python train.py --hidden_size=192 --head_dim=96 --hidden_act="swiglu" --norm_place="pre" --init_std_qkv=0.0449 --max_grad_norm=1.0 --doc_mask=true
MLP neurons of a small language model. Each row is named by its layer, matrix (down: output weights) and neuron, and shows model dimensions 64-191. Each number is 500 + 40 x the weight over its row's rms, rounded and kept within 0 to 999. Numbers have three digits each. A neuron's up and down rows have the sign that makes its largest values positive.
A block is one neuron, or neurons of one layer that tend to fire together. Before each block is what it responds to, as a language model described it from the Wikipedia text at the highest values.

Plural suffixes ending a noun that heads a clause or subject (birds, arches, elevators), plus relative pronouns like which, that, who.
L7.down236:554566523556448469512455428520571536470507479481514468452587488472480507552551522480492498416473528460493504510466565523451452550450551559478484481488542542504520550475512486539553532526469447477539519486518519498514450456593529549544561520495508552466470589506467492463535492494479496484486446462473431513467488519527498472493482438438497547519577507492568501541505575477499509459487

Words that directly precede a bare verb: infinitive to, modals and negation (can, could, not), and adverbs or word-final pieces like soon, eventually, successfully.
L7.down302:595474584586487429532475462574452504491441533544509476449597454448528574511551487492419545457488520551571449499507479479541512452423483505594485496473519516549526482482476489493509503453470483537467479493525482528502501572572523538465426511469575544543550516508517523581512514481439545469496466559563473496455510500497477473479476538511467567489531476507517534498519527492532529485505

Contraction endings (n't, 've, 're), negation, modals, infinitive to and adverbs just before a main verb, as in didn't work, can increase, difficult to access.
L4.down82:529490508543460469562426507496497536492503500463521488496544510463539555564508551509443514441461510541448525531439538433471479538440410525512421477463467492422485527507508498507498503465532476550524513426480478525458581475508487538481447523443533608512497539506499524489519504462430529494551476480531480530460482521541462514507467528509455528484582539469516455516463529538544504440464
L4.down115:510468449548475550555501512511562470478510543507578455563431506446459530552528475513495567445435540521471445567489498561447480540556493526590522502600530515465486444562564516521447499487536488467557450464510532533527554525534417394504508493510550538546464495441546510461503410490523466541594473572457496497545509484485435487521467460473506472484550487482484547469508444529473428532443
L4.down134:538454528606523472541523528561479529564522531562442498514514508516447499457528488461493499504545458490521527421525472492544439525481480543481510510540474490564455480524531512486501534484448505513491490563450447512508529482580496479489483405452558503570498495507475498534520445475506473448487407536478457509496472538484469499495413499555540524541561488525519553487469461432548502502530
L4.down175:426537566524429466396555447537589485491583524575492533483475423507511573535494506535472516485515523462443493524545556483555452493442509556506484484494450488550533531502465482480509524514552523493476467535438465503516561502524479478501470514479442549517543486507451443490434547518466436499523528428523461448531524410455492466530533513501478482505576516488456526569440518531536509449528
L4.down185:493564570577484469501475555523530543489502498428502458564530560516489484514509568444541550443559423531517525502569467451572521506525483506564541453487548523522465510492542476538523550484420511467472549511466504473452511499497494454524449427501594481461524518594523444532565516425471525493485488475535438522518517568458481512507596493513495584462543515466476490485492541487470512502447
L4.down211:476503498520506531466532535515545505530511483507496499510470480543596502584502489514537466539384505471546553500535490495452497574507536527546490467398553501561432485490463572468539475517510458471426504544422519534469494534543455496507559529482499517532453463506520461436385510479574565542518460513536453507530506489490507489527446485502416522483526484500476494548527554455577444519498
L4.down314:535512565427439539473479481503501484585514453547489492518469529571525556513462561471465509408511483569520481492439548521503449586425525530536489540459578476494527470517515513487460383438525533506557545492460535491535495489557471508488500467429488526486489519530533566501589417481468510521532459530500576534523490512456455588504445555507470423481566505508558478488477489579517475540526
L4.down331:451491470504493556458487515492522517568544493468534480515483426501512496409435542496515578520503556529465486542439504493447460531513431514470527443470463594469495480505504548496508509445540511494456468431577485473462473498494593489510486457458521358448547414520473491442508483496447457507495529543451462469474503463506447551474517558554444487466454467595476564496448562462485532485481

Auxiliary and modal verbs and infinitive "to" that open a verb phrase and anticipate a coming verb or participle, e.g. had, has, would, to (prove), cannot.
L3.down77:537403537533569489528486538510534491546535557553471498455452539494548554431456437518456479461492456543477448519474454454459500508525481529457500538531539457494567514463495455502473538448480506459539553520490541508544526523472462524563512431491482485513506549504536494471485462533538568546539464497433438519466539418435479494522488475542423467474507470545517443542506507533479415537550
L3.down97:532441468586485464539483444546416474506490530544512501504530485559428525515450453473502517487459549450514462518503563502444524569503490471494534469502541537476426468500522466542388497527509497504481539548486528536479551537569541514492537494416510524523529471571531536454455576445518531508517514544488484470481576525472538421519549511542428552490583513548505521548425498519516438482484
L3.down146:495494523575499498544463510488523529511577457483478410562501477515447501472445441430479469435472528484495565472526464494507515468506494526533480492547477588519476469497432505488522582528418498515497450478539495476518479523490526537463469537522500500534476532453519500589484531527567471450491504577510551542447514402510489469505454565522473463463574479435533532472471436499475553465464
L3.down162:540457508447429516521557444519499480541465501444525448487512541408498478491523534455510439488512458489479474504528500565457481517485433494435545489463571482439490481537536453484534508466538508542544486484513461523488491444546478431556507495512537518453495484571495437489494435505545486519578538482454495502483503569456399493521504530533526489473490550535482467532498492506419448505447
L3.down206:460504557595473498513474503555501523479481505463569508468548562473533536433494499449510563477482485470530536482449521466510502557460495583482462502427512508555472479480486517523511501533479469477488414473533593458504553468470467461445453513468538534468544503520481485522469531511451515494523469464527553481562462495510483518519476441475453562533570552556540529443475529402592487481490
L3.down248:502483527480491500533498512503474505482487541538445514510433571498556529475482434482441538545533544496522480449494556435486489480505506486417484451488486496528503473453420514562515544476513548480483442455501429509467488487597508507503515451514457489470579493568500544554516504522476507504483481539456492488533505524568506518470557526544526491458563462437478519545438553535483448521465
L3.down354:459492437526490493510551561537569553433506443515448491502533543571558493503497549566528512470488477448480474514478538489491535566548426458512469487512445510497422517451444532516457510524537492441532483487510498521516520475499485501532566497453502560523488531514478453460508498521517487511540526527425422552472500513527482537538396540483464454518568522481462505532481529589509487470463
L3.down362:513458466507514476455536512534501526489495393519457527458549572513514512536521432553419520505450556422472516495511526517527501539427461564585471491423510554503473508475524535439493485466523467502490437493525636515440501550518565483477526533481540525486520530472478487495520480486518509490548436567498486527499444493433497537540423486515498482489545528539512547498512495481470481450439

Subject pronouns and relative "who" opening a clause about a person or entity in biographies, e.g. He, she, who; also table cells.
L3.down10:523445514468481584498477463532496497498491480507541506519539492462500526506530445460420462506435538487520447578570520487547471491549499464554533522487523463523488563465549474462418492551501501508562481555443492517500527515456489563585555603477603512478460535515514550456496485482509528506487540505510479513490483585463533516496575474468553554544527512507532486453521582519430584506493
L3.down50:545485480394492503545467571519509479522467502523551531373534607499542496516480442536471527507521453494544531498571428520443498549435513548590450518432485503538489434462494455471433490519496536503494454513537557514532500492510520494464467496539511530467549520442433544515555432486484456392501484498491453447537536509490480497505436590513511462518509525556502458464507556525473512479535
L3.down110:534487477562540510512497497481475511471522492493434492457535472461513526485533471451436491534536594483454470463438505522606522474507521519502562476560498548508475511530537451427422475478485484555480518558506441490486502496484431515525502533474526499460437496474518532506474486559555552457493567498425471540491456437437418562544447528508515451510492529490498545502506498393546571502448
L3.down185:459539544554540532443487532473518500448523492538511485456482464518469491540492510470438475490558508554550506522524453524483473588495547494487511474493443447474550506552469576536565534566555468503576536523500402468513589426502515469521499501402492498431502515496484538546485524500523512475500456567506472553549428499460498530470486537563451468474581510493597529560512500552546532483549
L3.down187:591470413498477475485487473505480494466492511469532503521502520571418595505473494454434564522527545471498504567498497504513499439576476521551541511533453547561487484552500476486462530428481478491485470398506527437496518552513488463530461549442468519476477540482520538465485485491530467457503435447528501440556527479524529484484602498616466541524504607472568486461490495423496448472481
L3.down212:534531492526504548467385438494458424502509478413447575485519466523499485484506482475554544465478478515516560459508505497511490543474531541534455555516411508577390608444530469476495466447561480556513496571561470431527524524520564517506453541512448578463455485454503499551525525456470506435474490509553500488471484521467495507511484482446508485410534458551461465457513549478550515532431
L3.down275:528502458550491516549487502474489454503484495470467548507530498515499498560508497480471513528436569501429525504509502467493488458486533495529515535584462514526466444465451525460512531503493545474483481521543542497536503550509547507518493476495444560525511514438527607531533481522497476501540437555557487487468574475536463425556455510496524411528551467578591520432502515541514566465546
L3.down294:518468492509559511506480533492521441507498470480480443557509490538481541480494477504452455545508516461468491483528511506551458473570412503510520511538510480518540514534486535555432486537573503541488517487550488482502572449482580445485521496462496473474464446515517533487495427510485439558505456475533488563535514492431520497493626498462487449437567530563520449514528501534514534503513

Closing parentheses, semicolons, or heading "==" that end an infobox, list, or heading line, e.g. "(CET)", "(24/km2)", "Mercury;"; also the mid-word piece "ell" in cello or Cantello.
L3.down34:455497542501441475477476519482479489504596422580477533496525472549436575470480505518477484505485484473493505498523461518519468523525559506471506512521468521438516524519531442447484555457525508442527488587496502503526543514459471491528447515541553489535424469561475476579522555533486575507476617531479504542570486478511516462529563595506456473438543456490533551516510564537548539509494
L3.down104:520488482532493526446541488494502457511500552500477564462448483506504460472478498529478551605502481489525517493603486520534573504446456508469552525543527495475452523525451505525478477411493465542472493524521554636469451478459536511462495465445423543493494477440456510575438555490589533471484492467556459545485451410491558470478541435533494556546462530481508517456503536459528517502459
L3.down149:491487478566478520475549511512439501556488509502459499463459493528505510524450486516529486554578458528554465524512572473422467468463479519497543498497479531534530488522561524524479562524506504488450455486441447494488506463562519467502492517548537487474502507524502494539462420436417521506504479536515499417539419518482479486530575556468477492451530517556574423495537449562518535484587
L3.down205:522523535497493464458544441482526537492468482493586512429479529493462547548559487561507468431522549455509550455467534509494443482540522485477509517486483503495555480460514464509491562453502527462510513478547473554501483490537534457582430442497436548484533531495490444570485443538518487468460553484512526505514478441470497490460425559492459427577515576557445456474573531472503497538528
L3.down297:542465554559472584481514580437556534558547514462427485533513539524513546503506507537533436608538471439534465498526517472487508499478485512512525465485573500481443548449518466522471486538530505482531509447518511572527426514560506480529556539530406503455489417466483504459516539531511512508504509422439515468497474433501531496527506501493529503505554556561452533455516408492458487495543
L3.down304:518505580584507578461603461497457505461494471503427536536489529493503450523481555530474518553497399520515545517408467470520517493457444573470439491509540510572568486506512497463468491431501501516476479477471516477448519448515426477562507507536499465559511424474409480456474511493501499467492530470459511499503488483532487521479508468494450505469512500469492519448506440589562572501481
L3.down337:490458479570541531532519510497520466489461558437481452555569476470553562467513527514476483497509450436517443434425497571490521508553463529448510450429485411459446467432463503442434512507522476458477434482539469434462558511498512464579485476524520528483503496514546462487464549478530497453479509509561475449474507500514429514492458480506487480489596468403544459463552579548538521405477
L3.down381:510449497609542478466585490502503466469547541446490449545549553516532425528507532497467437493559475473482510527512506492503474540518523527499505440537472475492488426524494485528494521486489498569493440507449482494477457492489495468431553511448557508597448534512533491436545545553514507465503468428508521502562493535521537474468526504444476574459517460458480548492494532412535520436468

Final punctuation closing a line or paragraph right before a line break, mostly periods and colons introducing lists ("are:", "as follows:"), plus "=" ending headings and "Web|site".
L7.down326:471585479504518485470492534511475505587489546462466503522578530513561427558467482501476593459529495511515498494459497526521525519513486497481480467450509488505464541500473495534453473563522509455458512445508487501523494495568441499546553478478477536583518497471476537507503500522527479452539520535465572502498529512397426521446443451489503482445494482436482534438512520564521520470416

The word piece spec inside specific, special, specimen, aspects; also final pieces of split proper nouns and nationality words (Russi-an, Dut-ch, Americ-ans).
L3.down9:507514447505504507533540494577487426527551515568536457481551485514489523492482508484521509484514493479564487565533502459504476545521468525617438499523545547506479452480506479447532452516430469523489499478545483510452486487516543423576432474427492492510483418504525580540514501488463486463533468484496521420495549553533430509568525443460468501523465507451491477604481540452539458529481
L3.down13:472494523619526505519560480525506465465523504485521536497552503554509500508491551568543457513513534496528495576420526472537565511489492553450462487526511505492510438506466541501551456481502510514450457460426516507498525478555504500461503412513558396470556489456523531580481516461517500487452531527493444465474488501471450517537461511509533490538557463553499528545522501370559477447516
L3.down37:476482514546533527489530504518518501511478456460428452509535530583609550442458504440557528529505466579511484470480418496568540613562502525551480481608471509444556478565493538542547495484506514525503454538523473479499492467541381482488513508462484495533456459474513544504488500502484560568521498434456513527530456499461549477457517544559522520527462481530511513434510455556481520480479
L3.down103:558491516551518492539532551483612493496511490537487497494532522534509478571505545412536503502501459538579511492514518561496480478501554479532447523467525506526548527487515520539592470441532502413482460508488506539578507538549464532553576522448539550487512514508489456487496531394496534454506476496529471470488419491518541528475511441494531486465547540499447545527546472459542484485480
L3.down126:418457514495454517473467546528453520540579479433569446469473522528485508463476556515550535481615592514525423443543574508578509462523425483475507479583487538540518469535445475528470513477571496531544474520467505460533504461521467550515475471606551524485521468469463517500537549555532502546522488383557499491534553465488500445507507527469411531552498465475596508477525496501537467526531
L3.down281:548526525464478483455484551592521450530506480510459509502526427447454445473504476500475511470610497439442452596499533489551469530531456452560535572581555520526474523491536466469504551476441486505512561500487464551488533427525468505448530451396584515490568560527493507492461481488410486513491526522529454459525546528543462499461478542496467438566474445507511505528588566467479526506543
L3.down289:460460491443514535507424411550485476505474493482463559516502474500520503505478503520515485522533535523491509521449528457541489466498467519495481476559530524542508495561521532491499487472479562467492500529490541550454585489534463510484536489458461481433443532573489481525490464508514520521550415471511534427496463517454492500566457542601536510576551476564480450499516625565568472511488
L3.down331:467564480492518487455470503576422499548485457555533536554557467472480515589515438528507497525504494442496499551495533602522518548560513483513551460491489529578512449517557434454498525474599430443505557469493456521438491480500454448442517478521516549458548450455497483477481482456483584468554474518547539468442544537468436448554567500478535524531516510448424484486524509517477491515532

Final word-piece completing a split proper noun, mostly city, state or country names, such as Bost-on, Chicag-o, Wiscons-in, Kans-as.
L4.down106:545414469511524456476509541503505466440480536483459563477535483514450563473567502505492487495493583530547424469520508512587530461494478486560432501478575497491479506473545533526530556433507505522494530545527450484490556412512479489522605579500477502556504594436508541517473495472472526504475421437576539553573451471489519438480528461549513530504496490497501481547576477498560504444509
L4.down169:469526485538484505575512534499434480498458479450472492489519509554495470511492514474478530528472492503486439546474472480585474525517451515499498536555541504466528456523409548480500502481424494462541455530498494495546464480545470477558564533520546485485457492424534499442468519545568524520525433485466466546509541455509529464502480470487545514537454497526539458516525389463602438439527
L4.down186:541502469449552472503534505462472455537509528518478449554503608536540467554497527443562486504417418468568527483528568493497470545490483550510506478560513539523551459521502458563462518418529495475495533575498484473487482511516473558540445541499473548512455485533553472460521522512531531535478473509429537549532514462485426468486538530536506514500507499490543446467509473513519606426421
L4.down204:464470516523496497443531490460523429452493515510452545494565453522498464479513495510515508532568526459457546519536562440504462471442421569588513521528514479505583553521466509551480537467518493533528415558511453510520501458547542516490528542510572552473504561477466478469518544512489466525511486510444539507534538537479456492515421556490475524567474481459490466481541486520583553491549
L4.down213:523511459504539536505494458443478478501409455451542555498496474534532433516446515537535484522504471539555520511489562430515585527417528504482463542475507511488500453499474596519481532531489485452440430462525522525460466519571511495487464533503536499558412481544569487530509435552593528485460456455507501515526557500525522470478520493490527508536491506512506456511499530446495555451520
L4.down265:487492475479463474562477491463467397492517451566530500532531560550476489504484508521469448511444463511517439548502546498528467520560452505483505507547494456483545462530463539472451568492510572448509527496465458565486551436502532514514497474451484465569500463524539494517465485527503496387518500528391590421482519450517495476568503436585512512509499498493492460528546456526515477484534
L4.down283:518549482543583442558463447504571517431425566542463505555463552508515447436484511513551458464592526460446425527513495481503518439541481510468495473541457515488530526446505547462451480450460517517593444504506524515516555475544519478512497534511476496500482490451553573513490538532496470531537481406509498509437434490484503551487478528409532500509574569472535461447480495516584443592479
L4.down348:535507497517446490465512537479434546520444570550493492587455514551538474455524549437545430441547519500513527561507504473469461424471494548511472539540521528497518478525504451496518499505539580479544504539504531451478496531531472549537436529469474468488506528422518465514570480457491560473535494432544502473466503510488465540546462476440447545448450508487561472548499537480506474475466

Closing == or === markers of wiki section headings (==History==, ==Production==), plus mid-word pieces like ep, por, anc in accept, separate, supporting.
L4.down40:523479472563447493529515471465476546503516434467545484545514430557504546489498508498468572525554482493541443535562471600480498541514476510522562529452503501475500466536450562546460510548423556518503513471495493420450471477587451525498510426516474479566513535540528558510481482524487457529444521531524481432484538492538521550603473534553521534516533570503488541580560486443541571495464
L4.down61:551478548453465526590484437479549514464553450528540529508460549536429506533526525542489461497463467432476489494460476504497525467486480532510503490492485459459565508552570424484474505509514554484486455510480468540481441490496514445558476592417499503487513522525537512517462511466522557531542515452524505534469516449474516441536535542495534528495524493469529583504487558518484514511543
L4.down69:473495529494450491474488507475599557532500507468499530534483416452408428521476518504502493620524579545484539468476538504459561517481470448423560530436476502547472489466471570468522520519561395486551547546487510498500477489488502521444485500535520600472505444474460512460555501483471516468545523481423421501485487491493495594475440515510539503562586527507526548529510527499507508517472
L4.down86:503485467458460574508562532527548500492510477565531497620508575496495452493564498540425483468535441501504562524465527472495453488476488455508552499536517574528541544499500532541449483466506486548522526580508467516490550520490548549458445427543492545469536492531463435510509433553488479492521449468464490451534535527505475432508471498484499493569607470534558457488488495625421491461481
L4.down212:550543519527450460518557436496456481509445476536492485537451525487505480510449463441581511447500513510515513481507405499567456439455498475553466476438482535471497550559459482475426450526577503482527554428520447504490470483563491478508504442437468491513416473532472461585450513519502478475510502519541559564472523551584530547509535527503498496540562488561480474443502461431531521526408
L4.down262:536493480573481386482590556505431443457519508492482500467542481553460463488503476537497526442440528485472546463548569489572501488529484499459576531576532570438528560497484496541461504509532420595526493515509478524491477440548535480512461488497462468524547475471563454494526490575485506520465499475557538446504531469518502610473537461535555459522445529506547590432491535464487481488519
L4.down371:495502550450479521452529455539510489547471510558420504427555466540506506497467544518529527490483525505459542554478503522526474539474477447478462459517453489546519547505496493498466472510473568469456466493511527491518526531543487494464470412442495460499473486458509440486522501527423446479491535510484541434461471523487518478503549472458474550530496464485467460457490450546502526526456
L4.down381:463489495513536505447517507526512453523518487528522543551583530476578512484540569581532471517496556391458502499468499482437540540492553550460491487443453524503526436542533489550571551527503484492476446488536413514536493461506434521510457451471608514508506511487565518520539509469443482493526562553482498445457543471495462467491555494516503497479500501518479424490475594534499495514517

Single digits within multi-digit numbers in tables and stat lists, such as vote counts, percentages, and scores (265,094, 44.61%, 4–6).
L3.down66:492496475517470537519500510481489450534475521544475488565473514500460509463486528506417493519534468433478458492534464593492469506573413504539477485469531558458495479467530476564514414442528429446539485528480521576477465523444434470584436582508509484499538487472513428504535480514538502496546543475472459553533471440490419536489547529472488487489498443569493467498453557482452565496476
L3.down91:556508470487539441501496507555469592486514474598559569492562460513532494468536560512519543460500509535497469478451485520451478533564476545474505515453513530502549509582480516483562512472500511521515458513501498511452570527474540508433522498526458460492497457537495503483580497494483455495542458493491541444424476477509531524534469521489399516574481449474578460546506513498520506504531
L3.down131:451483468521541448481489459488533524487541579491413465501555526527499444500476471478503570545424471518494444476516472497544428434514488432489410452439486515456532518526495514501451488525493486540503477441459510499518471551475519512563508510444497522518522504547482439539498449470536575496492554513464529475465567512536503448484470481434448550463584499521500540578489436519501492545528
L3.down202:627458495480489521493509480497464455558470493511513482509481500468491405365481470454494456469488546488507431523453490443523504540521530605479509434459527502474513471472487413517480480474452519491400536520489467494470529430455512472461575498547468504533417534477540462524476497507496479509414487514474536517540509498554537533469540536521454514473496521455454471496496506506534494541463
L3.down251:467501484527545458467561488479471505464478463496549535463475467512523535489539487566485477500572471449524420447519532496523417582495456526440541518476553510465550561460502523507453515482522442452567450497428460429529461496474495475503524436514529503482516446466533460543454509575452497500492492479559529552462502468533480517523499456595471440479516503516508543506597467475465443494534
L3.down308:490385417495560489481512523576533480446482565503542455508485504517549469491472520536495455494474506407552514502536487485432432464517514483428463511493438464491534544578533552473436498479486514504514421508504547509453552515502481441530457510499481521512483485522488558484478465552530485523485577558469528517437520503523522552444483485412559485505486511493522495509455435553468489490454
L3.down340:535413484442555490446490493523562484489500470465561583554555512485469495463503567501531470499484470481523471448449534507487448522496500449517481469497428477441549523525542566508425550466567482461512595468503492471532577500507543469525478521511468544523446544525510500573464482521491500501513500514485494478488531474509552417522490459503501499524539455493498463421531422473480488455445
L3.down367:557482503520529556450502531423534511483445604470532527479521481484491506542546565534540513494499450497557527518520518436498535527500474491451419527532523450525469511547438536455450504531460494406533495511518553489445506465505538445475489473517483538483485477456494463531459506483572500517476549542556520531509494543444515494414463589484591564473523480497534443464549527445495502386390

Subject words and adverbs directly before a main verb in biographical narrative, e.g. "he", "who", "later", "eventually" (he retired), "briefly" (served), "soon" (became).
L7.down90:446450455522569533546488476568552436552515554604505509498525483564536531506523459470560501467501560478487534524532479425528467454606433497514532508488485504543417464488445542418463482555495559565514481537539486519482516592499499530465486500492478527424530544428503544463516535571519452479491482488551519502483497500528496440483517452458568500497580462518487485469475521446514503508531

Fires on subject pronouns (it, he, she) or "is" just before the main verb, and on the "fic" inside Classification, Qualification, Magnificat.
L4.down87:557501441499497449451493561501526495570520496448464427481485474522525429465513510533465508586507565548522558498425450540500448441467481448553563397457487480426513525515465484481498499507487570468482560487462474498536514463521501528513481445521538545549499465486475509517503497576538417503539494482495466476511520507502386486528447513517475472574533463497481507520471477499509499502510
L4.down155:460510501443427541469448509579384476496484569531498517473581498528502489493485480496540563529462511497495528557479575498481566490461498478382538555533531541520530508469464527559550469452488547506506603512511433552503513543514475468516532459471500545479517479494531437485447487391508492483468481507412492430491450515493527468505466524480442551540499520512474469463505460452528448509545
L4.down162:546518434488497511558405479491527520495444467501556552408469499501506469510546427527494584513455580614597487502520456523527472441554494485511491515533447479537440486522503527451556412523508522492471534427458568570448571525488558483446565512510551530497539479564510493521584446462525489500464462513525502489529522495469559432483449470546528522452552545538519513507454497542510507469484
L4.down199:514454452522461470467476447506510496433530490469526562450559492500463471536460513433486524514470495416520484437483492512559559407525464520580459536532454488525484503545509494540448582461524492472537448496525538514509527519455535585543454522502526536494525575496483513533532536467459499441513446496520516503540481520449521566525506560438535515455528545475497500522510522455450428509497
L4.down221:527544439529525419545496538461543574459531458516498500421500453506465488525519467500422503429507557442545516537468516539537484480567458453524446461520448501532489575427493492524517530473531474605444468512452442526469493495520493466450487450435545640458486487482518455457543449506550437545533556477515475527464483418432480574506463522467500533452466557478499453545508486465514521493476
L4.down326:485533452498503508439482500510498506460424509522504525506493435473524499429475522422461528488477475541524550534418490483533457532491524490545555460429532497512545494456476414481528547509524438519496453535491471524494482567510492520527445500496499573419540421436523476537481493494412491547431550395574583511417495535416416523576484534547580538485512487520538494533539525519495472526513
L4.down329:472523444500584599571473440442510521520498514493428476490471513532472451472462487468475443503532466524564448441555452439494461560476526512493482500486452514514600494446473502493444499520514510479499516520537453463504492487405537516475563545465527517508493495513556556430533533492482493513521444543502488464507479481537497479552573535488554484480495528480525540540455533585483439397577
L4.down336:537528553531477562466543541458572574559482502480513524416548495556573397538548529526509457528464458525480550492559488520519502454490530500550597488449484469484495488537467590471454475555542539507493459595495500522556453448472490515479521484513513459494622462553495516508505511534524468454537499492499480505441458476543461477478548594511531470477422493504518496503515544484477530464480